python train.py --n_layer=12 --d_model=256 --n_head=2 --n_kv_head=2 --head_dim=128 --d_mlp=1024 --vocab_size=512 --activation="gelu" --norm="layernorm" --norm_place="pre" --norm_eps=1e-05 --positions="rope" --rope_base=1000000.0 --rope_fraction=0.25 --qk_norm=false --attn_scale=0.0884 --bias="none" --tie_embeddings=false --parallel_block=true --extras=["capped logits"] --init="uniform" --init_std_qkv=0.0501 --init_std_o=0.0102 --init_std_up=0.0501 --init_std_down=0.00511 --optimizer="muon_variant" --lr=0.00143 --beta1=0.95 --weight_decay=0.14 --lr_head=0.00385 --grad_clip=2.0 --warmup_steps=200 --schedule="wsd" --decay_fraction=1.0 --decay_shape="pow" --final_lr_fraction=0.1 --batch_tokens=[8192, 16384, 24576] --seq_len=512 --doc_mask=false --train_tokens=154600000 --steps=10711 --dataset="wikipedia_en"
MLP neurons of a small language model. Each row is named by its layer, matrix (up: input weights) and neuron, and shows model dimensions 80-207. Each number is 50 + 10 x the weight over its row's rms, rounded and kept within 0 to 99.
Before each neuron's rows, "fires on" lists the tokens most often at its 100 highest values on Wikipedia text that the model never trained on.

fires on: " in", "il", "in", "on", "ur"
L7.up723:54 44 50 42 33 37 69 62 55 58 51 51 26 44 52 63 58 61 35 40 53 52 64 57 46 50 61 49 51 43 50 44 66 34 42 54 43 42 68 49 52 36 45 54 53 36 60 36 52 56 44 53 44 43 47 53 50 67 46 45 42 50 55 55 67 60 48 37 44 58 40 47 66 34 59 58 46 35 49 49 35 48 51 60 61 71 54 51 51 42 40 36 25 52 44 41 69 40 38 42 48 59 50 27 50 57 50 43 63 71 48 49 56 48 61 42 40 67 45 58 47 47 37 59 43 59 65 37

fires on: "-", "ers", "00", " ", "\n", "s"
L8.up821:43 40 55 45 36 62 56 40 48 54 37 61 52 47 55 38 43 22 68 49 51 55 60 48 38 66 46 58 61 43 48 46 56 57 60 44 55 60 53 38 38 45 61 53 65 35 62 42 46 42 59 48 57 38 59 34 61 38 58 60 33 41 55 57 34 54 68 34 57 66 49 43 55 44 55 51 38 29 67 42 39 53 71 50 43 43 46 43 64 48 51 49 40 43 39 51 62 71 47 39 40 58 62 58 44 63 51 48 37 51 46 45 43 41 57 52 49 60 40 38 60 38 61 63 48 63 57 49

fires on: "er", "v", "ot", "as", "$", "ri"
L6.up280:38 61 58 36 55 68 53 37 50 54 47 39 58 64 63 41 67 47 37 26 50 48 52 55 56 48 47 34 50 47 55 47 51 42 38 63 56 55 47 58 52 46 41 41 65 53 44 26 58 51 40 53 37 40 55 67 42 53 52 37 64 48 62 63 36 59 51 60 58 37 45 43 27 48 65 51 33 51 36 58 58 50 38 50 44 50 42 55 53 49 39 40 56 47 29 16 44 42 45 57 47 76 42 52 50 39 44 45 43 50 39 61 59 65 65 41 55 62 44 59 49 33 57 60 56 63 49 55

fires on: "t", "h", "at", "us"
L6.up655:54 37 44 55 59 53 44 49 45 53 50 61 59 27 57 51 32 44 43 53 57 39 56 58 63 37 47 53 46 54 41 33 42 44 45 24 17 56 67 50 61 61 49 46 48 30 52 53 50 35 56 37 63 56 58 53 63 42 45 33 56 52 34 42 48 51 42 49 34 34 60 37 52 39 68 43 67 51 58 48 58 38 42 59 56 47 35 55 35 56 68 60 55 52 55 32 52 64 46 51 56 48 34 39 46 51 53 42 51 46 66 54 46 50 59 54 57 46 75 58 49 65 54 58 66 47 51 58

fires on: "l", "d", "n", "t", "m", "ard"
L7.up6:45 49 40 53 40 63 64 49 50 41 34 48 40 40 53 49 48 43 62 55 36 52 52 37 34 58 48 47 52 44 42 58 77 51 53 49 55 41 42 45 46 40 36 57 53 69 54 55 37 42 36 55 48 44 48 48 59 47 51 56 36 56 54 37 40 51 51 55 46 47 59 42 50 65 49 49 41 49 59 41 46 53 44 48 49 48 37 59 57 43 65 69 40 41 73 32 55 43 43 60 56 63 38 55 54 45 52 60 38 65 45 71 56 39 46 43 44 42 49 68 28 46 63 57 39 44 46 73

fires on: "ac", "er", "nd", "g", "ot", "c"
L9.up178:40 44 47 81 59 44 48 50 52 62 52 56 47 56 52 60 50 33 34 53 58 56 50 44 37 41 55 40 41 42 60 47 56 34 30 62 38 48 46 46 55 58 56 56 39 58 41 40 58 39 55 52 44 50 47 51 42 47 53 56 38 48 73 56 49 53 50 60 71 32 44 41 53 40 57 36 47 65 46 47 64 46 27 66 44 48 55 43 64 44 49 51 48 61 41 47 60 34 57 46 68 75 49 51 27 29 52 46 48 48 59 62 46 48 70 52 46 50 56 59 61 36 54 54 62 57 36 59

fires on: "m", "us", "im", "t", "it", "ot"
L7.up418:41 43 55 42 59 40 40 42 51 60 42 32 51 53 47 44 49 52 46 45 51 59 50 34 36 58 61 56 54 46 60 26 39 32 49 42 50 56 52 49 32 45 57 67 68 44 49 27 50 52 50 51 44 48 69 43 46 48 41 62 37 45 50 61 39 36 58 49 65 53 55 49 46 53 55 47 59 46 44 57 47 40 69 42 44 52 53 72 47 40 58 44 64 51 52 50 43 37 62 60 39 51 56 41 66 62 52 66 54 39 50 43 41 50 57 79 27 47 59 37 52 60 35 53 52 63 57 47

fires on: " in", "in", "n"
L7.up387:42 42 47 64 45 56 49 51 53 44 53 58 48 40 54 68 49 56 49 38 51 56 58 63 43 69 49 36 54 44 53 48 64 44 45 39 46 49 53 49 31 60 47 63 66 51 57 42 60 60 46 53 50 45 61 62 58 60 39 65 47 43 63 45 46 60 39 33 54 32 53 53 48 66 71 53 44 22 52 50 66 37 37 57 32 51 47 51 58 44 24 47 61 56 52 32 64 45 42 50 70 48 38 48 44 42 55 41 50 50 61 56 47 40 63 51 43 49 38 56 62 41 33 53 51 38 54 52

fires on: "v", "i", "t", "ic", "Z", "z"
L8.up668:41 39 32 70 51 53 56 37 50 51 55 37 62 58 62 53 61 50 41 45 49 48 69 40 57 32 33 53 60 33 63 58 44 54 47 52 53 41 48 35 73 55 28 40 45 62 42 50 50 68 62 56 58 35 52 61 33 74 59 58 65 50 41 48 58 55 41 50 73 44 44 45 28 39 68 54 61 31 47 49 56 47 77 55 65 59 51 55 34 48 53 30 62 55 44 45 41 49 48 50 39 36 42 44 52 53 44 41 45 57 49 59 51 52 52 43 45 41 47 37 42 50 57 62 66 49 46 44

fires on: "us", "t", "ec", " T", "et"
L9.up771:50 45 51 62 63 59 39 47 49 48 54 55 54 52 59 52 36 60 54 51 52 47 42 53 55 40 36 36 48 37 54 58 37 46 53 45 36 44 58 42 61 51 63 54 52 39 55 51 54 33 48 38 45 53 39 44 54 23 47 40 61 44 59 36 35 42 41 57 45 40 60 56 64 55 63 45 57 47 61 50 56 63 48 55 48 41 40 49 52 64 66 59 54 50 38 56 36 80 43 69 52 62 51 63 69 60 59 58 41 51 38 47 36 82 48 69 29 52 46 53 34 50 68 46 55 66 59 41

fires on: "l", "er", " pl", "m"
L9.up612:52 42 52 45 46 55 40 49 55 65 55 59 64 55 47 49 43 51 62 44 62 65 45 18 49 51 51 63 47 46 53 65 60 56 61 54 56 51 58 35 34 49 41 54 42 51 46 43 53 50 54 40 58 63 56 66 39 42 47 59 49 46 44 67 55 47 34 34 51 27 52 37 74 55 52 47 38 59 51 39 61 45 51 43 59 43 50 41 50 46 64 57 29 41 48 38 46 44 36 54 78 44 39 59 29 55 66 52 53 58 50 56 34 46 47 37 57 53 51 54 56 38 54 48 56 70 63 41

fires on: "6", "4", "ep", "t", "i"
L8.up104:28 46 40 55 53 51 51 39 43 43 50 59 51 46 50 64 52 53 46 42 68 55 43 50 60 43 50 64 53 23 63 48 38 79 58 69 53 46 40 65 56 37 41 47 50 53 35 55 45 43 57 48 33 43 50 38 58 47 58 72 58 35 33 56 53 65 40 46 62 42 65 59 52 65 58 39 56 41 59 50 38 58 57 61 64 68 37 60 47 58 51 37 50 42 48 71 52 41 51 41 37 46 65 52 62 49 30 62 34 51 33 43 34 55 47 49 43 60 47 53 40 53 50 69 49 36 55 52

fires on: " \"", "v", "g", "er", "id", "m"
L9.up829:50 49 45 38 44 71 55 53 48 50 57 55 34 62 51 52 54 77 62 24 54 69 57 34 35 63 54 46 40 41 42 47 61 48 55 61 62 58 59 54 51 55 61 38 56 37 55 33 52 30 60 44 50 60 44 57 41 50 37 67 49 67 41 40 55 64 39 43 64 44 64 44 45 70 50 52 54 66 50 57 52 36 47 42 54 39 44 46 54 48 65 44 52 68 29 47 59 56 53 40 60 43 37 61 37 61 59 48 36 49 59 57 51 61 53 44 49 56 48 53 48 72 63 48 37 49 58 46

fires on: "s", "th", ",", "ab", "-", "a"
L7.up861:57 31 57 59 50 57 46 63 75 46 52 50 41 66 51 46 49 61 51 49 34 63 62 48 46 60 44 38 71 81 41 46 60 50 52 47 31 47 46 34 38 49 44 48 47 52 67 53 45 45 49 56 60 51 59 43 68 32 56 45 66 47 31 43 61 59 64 63 57 53 48 56 61 56 48 37 29 53 40 52 50 37 44 53 44 57 49 52 59 72 45 28 37 54 45 42 40 48 63 52 38 42 56 52 40 50 39 46 60 60 50 47 58 50 45 59 44 56 53 45 61 37 62 47 44 45 57 53

fires on: "o", "t", "ot", "ing", "w", "pp"
L6.up66:44 56 41 53 44 56 48 36 49 48 56 62 32 45 40 54 42 68 59 34 61 50 44 39 50 44 72 60 46 44 59 42 39 40 45 51 24 52 70 54 51 27 58 74 51 44 66 36 39 42 61 47 44 39 44 60 56 49 63 60 28 31 45 35 51 58 50 65 51 57 57 56 54 61 57 39 53 18 52 58 56 49 39 40 48 59 34 60 53 58 48 34 64 46 36 36 58 53 51 59 36 57 49 35 56 51 57 51 56 52 48 50 43 52 50 56 47 34 65 38 51 49 64 65 46 43 56 38

fires on: "n", " by", " pl", "t", "ic", " J"
L5.up621:71 33 16 54 32 66 51 50 59 38 63 53 48 43 55 62 42 60 49 50 58 58 48 34 56 44 52 53 52 48 65 44 53 65 49 58 61 40 51 48 50 59 40 49 59 63 50 56 45 50 45 48 42 44 50 58 47 35 46 56 34 30 55 38 50 55 56 54 39 39 70 38 45 49 47 45 58 66 41 45 48 46 29 51 55 67 41 37 66 45 67 37 58 48 66 59 48 56 42 67 63 59 40 59 39 66 36 27 56 63 52 51 37 34 55 42 48 44 45 54 45 32 49 72 54 48 44 63

fires on: "g", "e", "ter", "id"
L6.up978:59 31 44 50 45 48 38 49 51 60 52 49 52 57 52 54 56 63 50 56 69 43 59 65 56 66 61 45 43 64 52 61 54 42 50 38 56 48 56 56 57 70 63 49 53 50 29 38 46 28 64 34 58 49 38 49 39 57 33 60 37 43 38 35 46 60 46 58 46 48 46 50 41 58 70 50 61 60 47 52 33 55 53 78 54 48 53 39 53 38 59 53 60 64 40 37 37 40 41 60 34 39 36 59 49 54 57 40 54 46 43 39 47 63 38 47 62 73 45 48 38 64 43 44 19 59 45 47

fires on: "e", "is", "m", "er", "c"
L7.up589:35 39 72 53 59 45 54 47 50 47 45 66 47 58 35 61 47 53 39 44 56 46 41 52 67 65 57 42 48 41 35 48 61 32 61 53 42 64 50 45 44 52 36 40 57 52 54 47 41 40 36 54 54 48 54 43 59 51 62 45 42 50 41 38 48 48 43 59 53 64 56 37 52 50 37 48 39 53 37 70 49 43 58 58 39 60 64 36 25 56 50 57 40 24 51 57 46 52 57 60 37 29 69 41 49 51 46 49 37 51 44 48 48 49 64 57 74 48 52 40 41 68 57 61 51 60 54 53

fires on: "-", "\n\n", "\n", "l", "s"
L9.up747:49 51 68 55 37 53 62 59 52 33 53 54 56 39 53 46 52 42 46 45 48 50 52 32 59 60 46 50 49 50 30 43 62 57 51 43 22 53 58 55 41 56 54 39 62 56 70 51 75 45 54 48 55 44 68 54 38 31 41 33 52 39 40 54 58 52 73 49 60 58 36 47 51 58 53 57 38 55 43 44 46 47 56 51 44 50 52 57 60 47 59 43 45 57 30 57 65 50 26 66 49 46 38 48 44 56 48 52 43 42 44 40 50 46 44 57 36 45 48 45 48 56 68 74 43 52 51 57

fires on: " d", "e", "c", "d", "oc", "u"
L8.up347:44 46 48 60 32 44 61 43 48 44 54 60 55 42 51 47 45 39 38 43 53 43 65 38 71 40 62 55 68 47 61 61 59 43 70 59 55 64 49 42 32 54 40 49 53 46 49 55 43 56 64 60 43 54 42 44 66 53 68 43 45 47 48 48 61 65 57 54 43 61 57 47 56 67 42 56 52 48 35 68 62 56 48 51 46 54 52 40 44 40 55 41 36 44 50 53 35 73 33 29 51 59 48 56 47 50 49 46 40 48 51 47 56 49 43 45 57 66 51 53 46 71 52 64 50 40 47 49

fires on: "a", "s", "at", "r", "an", "l"
L7.up671:56 54 63 32 39 50 62 49 50 56 51 48 53 58 32 36 58 47 56 42 59 61 35 39 47 65 52 58 57 61 52 64 49 43 41 45 38 49 49 51 58 53 60 43 61 37 70 66 57 54 49 45 66 49 55 48 46 56 67 23 67 41 55 64 55 60 51 55 62 37 55 46 46 73 31 55 46 55 63 49 50 53 65 42 45 52 47 60 54 58 64 30 22 49 25 36 37 70 39 55 51 63 46 51 54 52 39 54 44 60 58 31 38 41 51 67 42 59 47 53 48 49 49 42 46 56 54 73

fires on: "ov", "c", "v", "ord", "ot", "o"
L8.up814:46 40 46 62 60 33 59 34 49 48 54 74 41 59 41 45 47 55 73 71 56 45 52 67 50 44 48 24 59 51 41 56 84 53 30 40 44 70 45 29 59 45 58 52 49 48 54 61 50 38 52 60 47 31 41 50 37 39 47 64 53 37 72 57 60 45 48 51 56 44 53 54 79 59 60 36 42 55 58 55 48 40 54 59 45 51 50 36 63 47 46 50 43 53 45 45 49 51 42 53 45 52 34 42 39 38 50 66 49 37 68 39 51 43 41 51 47 48 58 79 65 51 42 56 46 59 39 60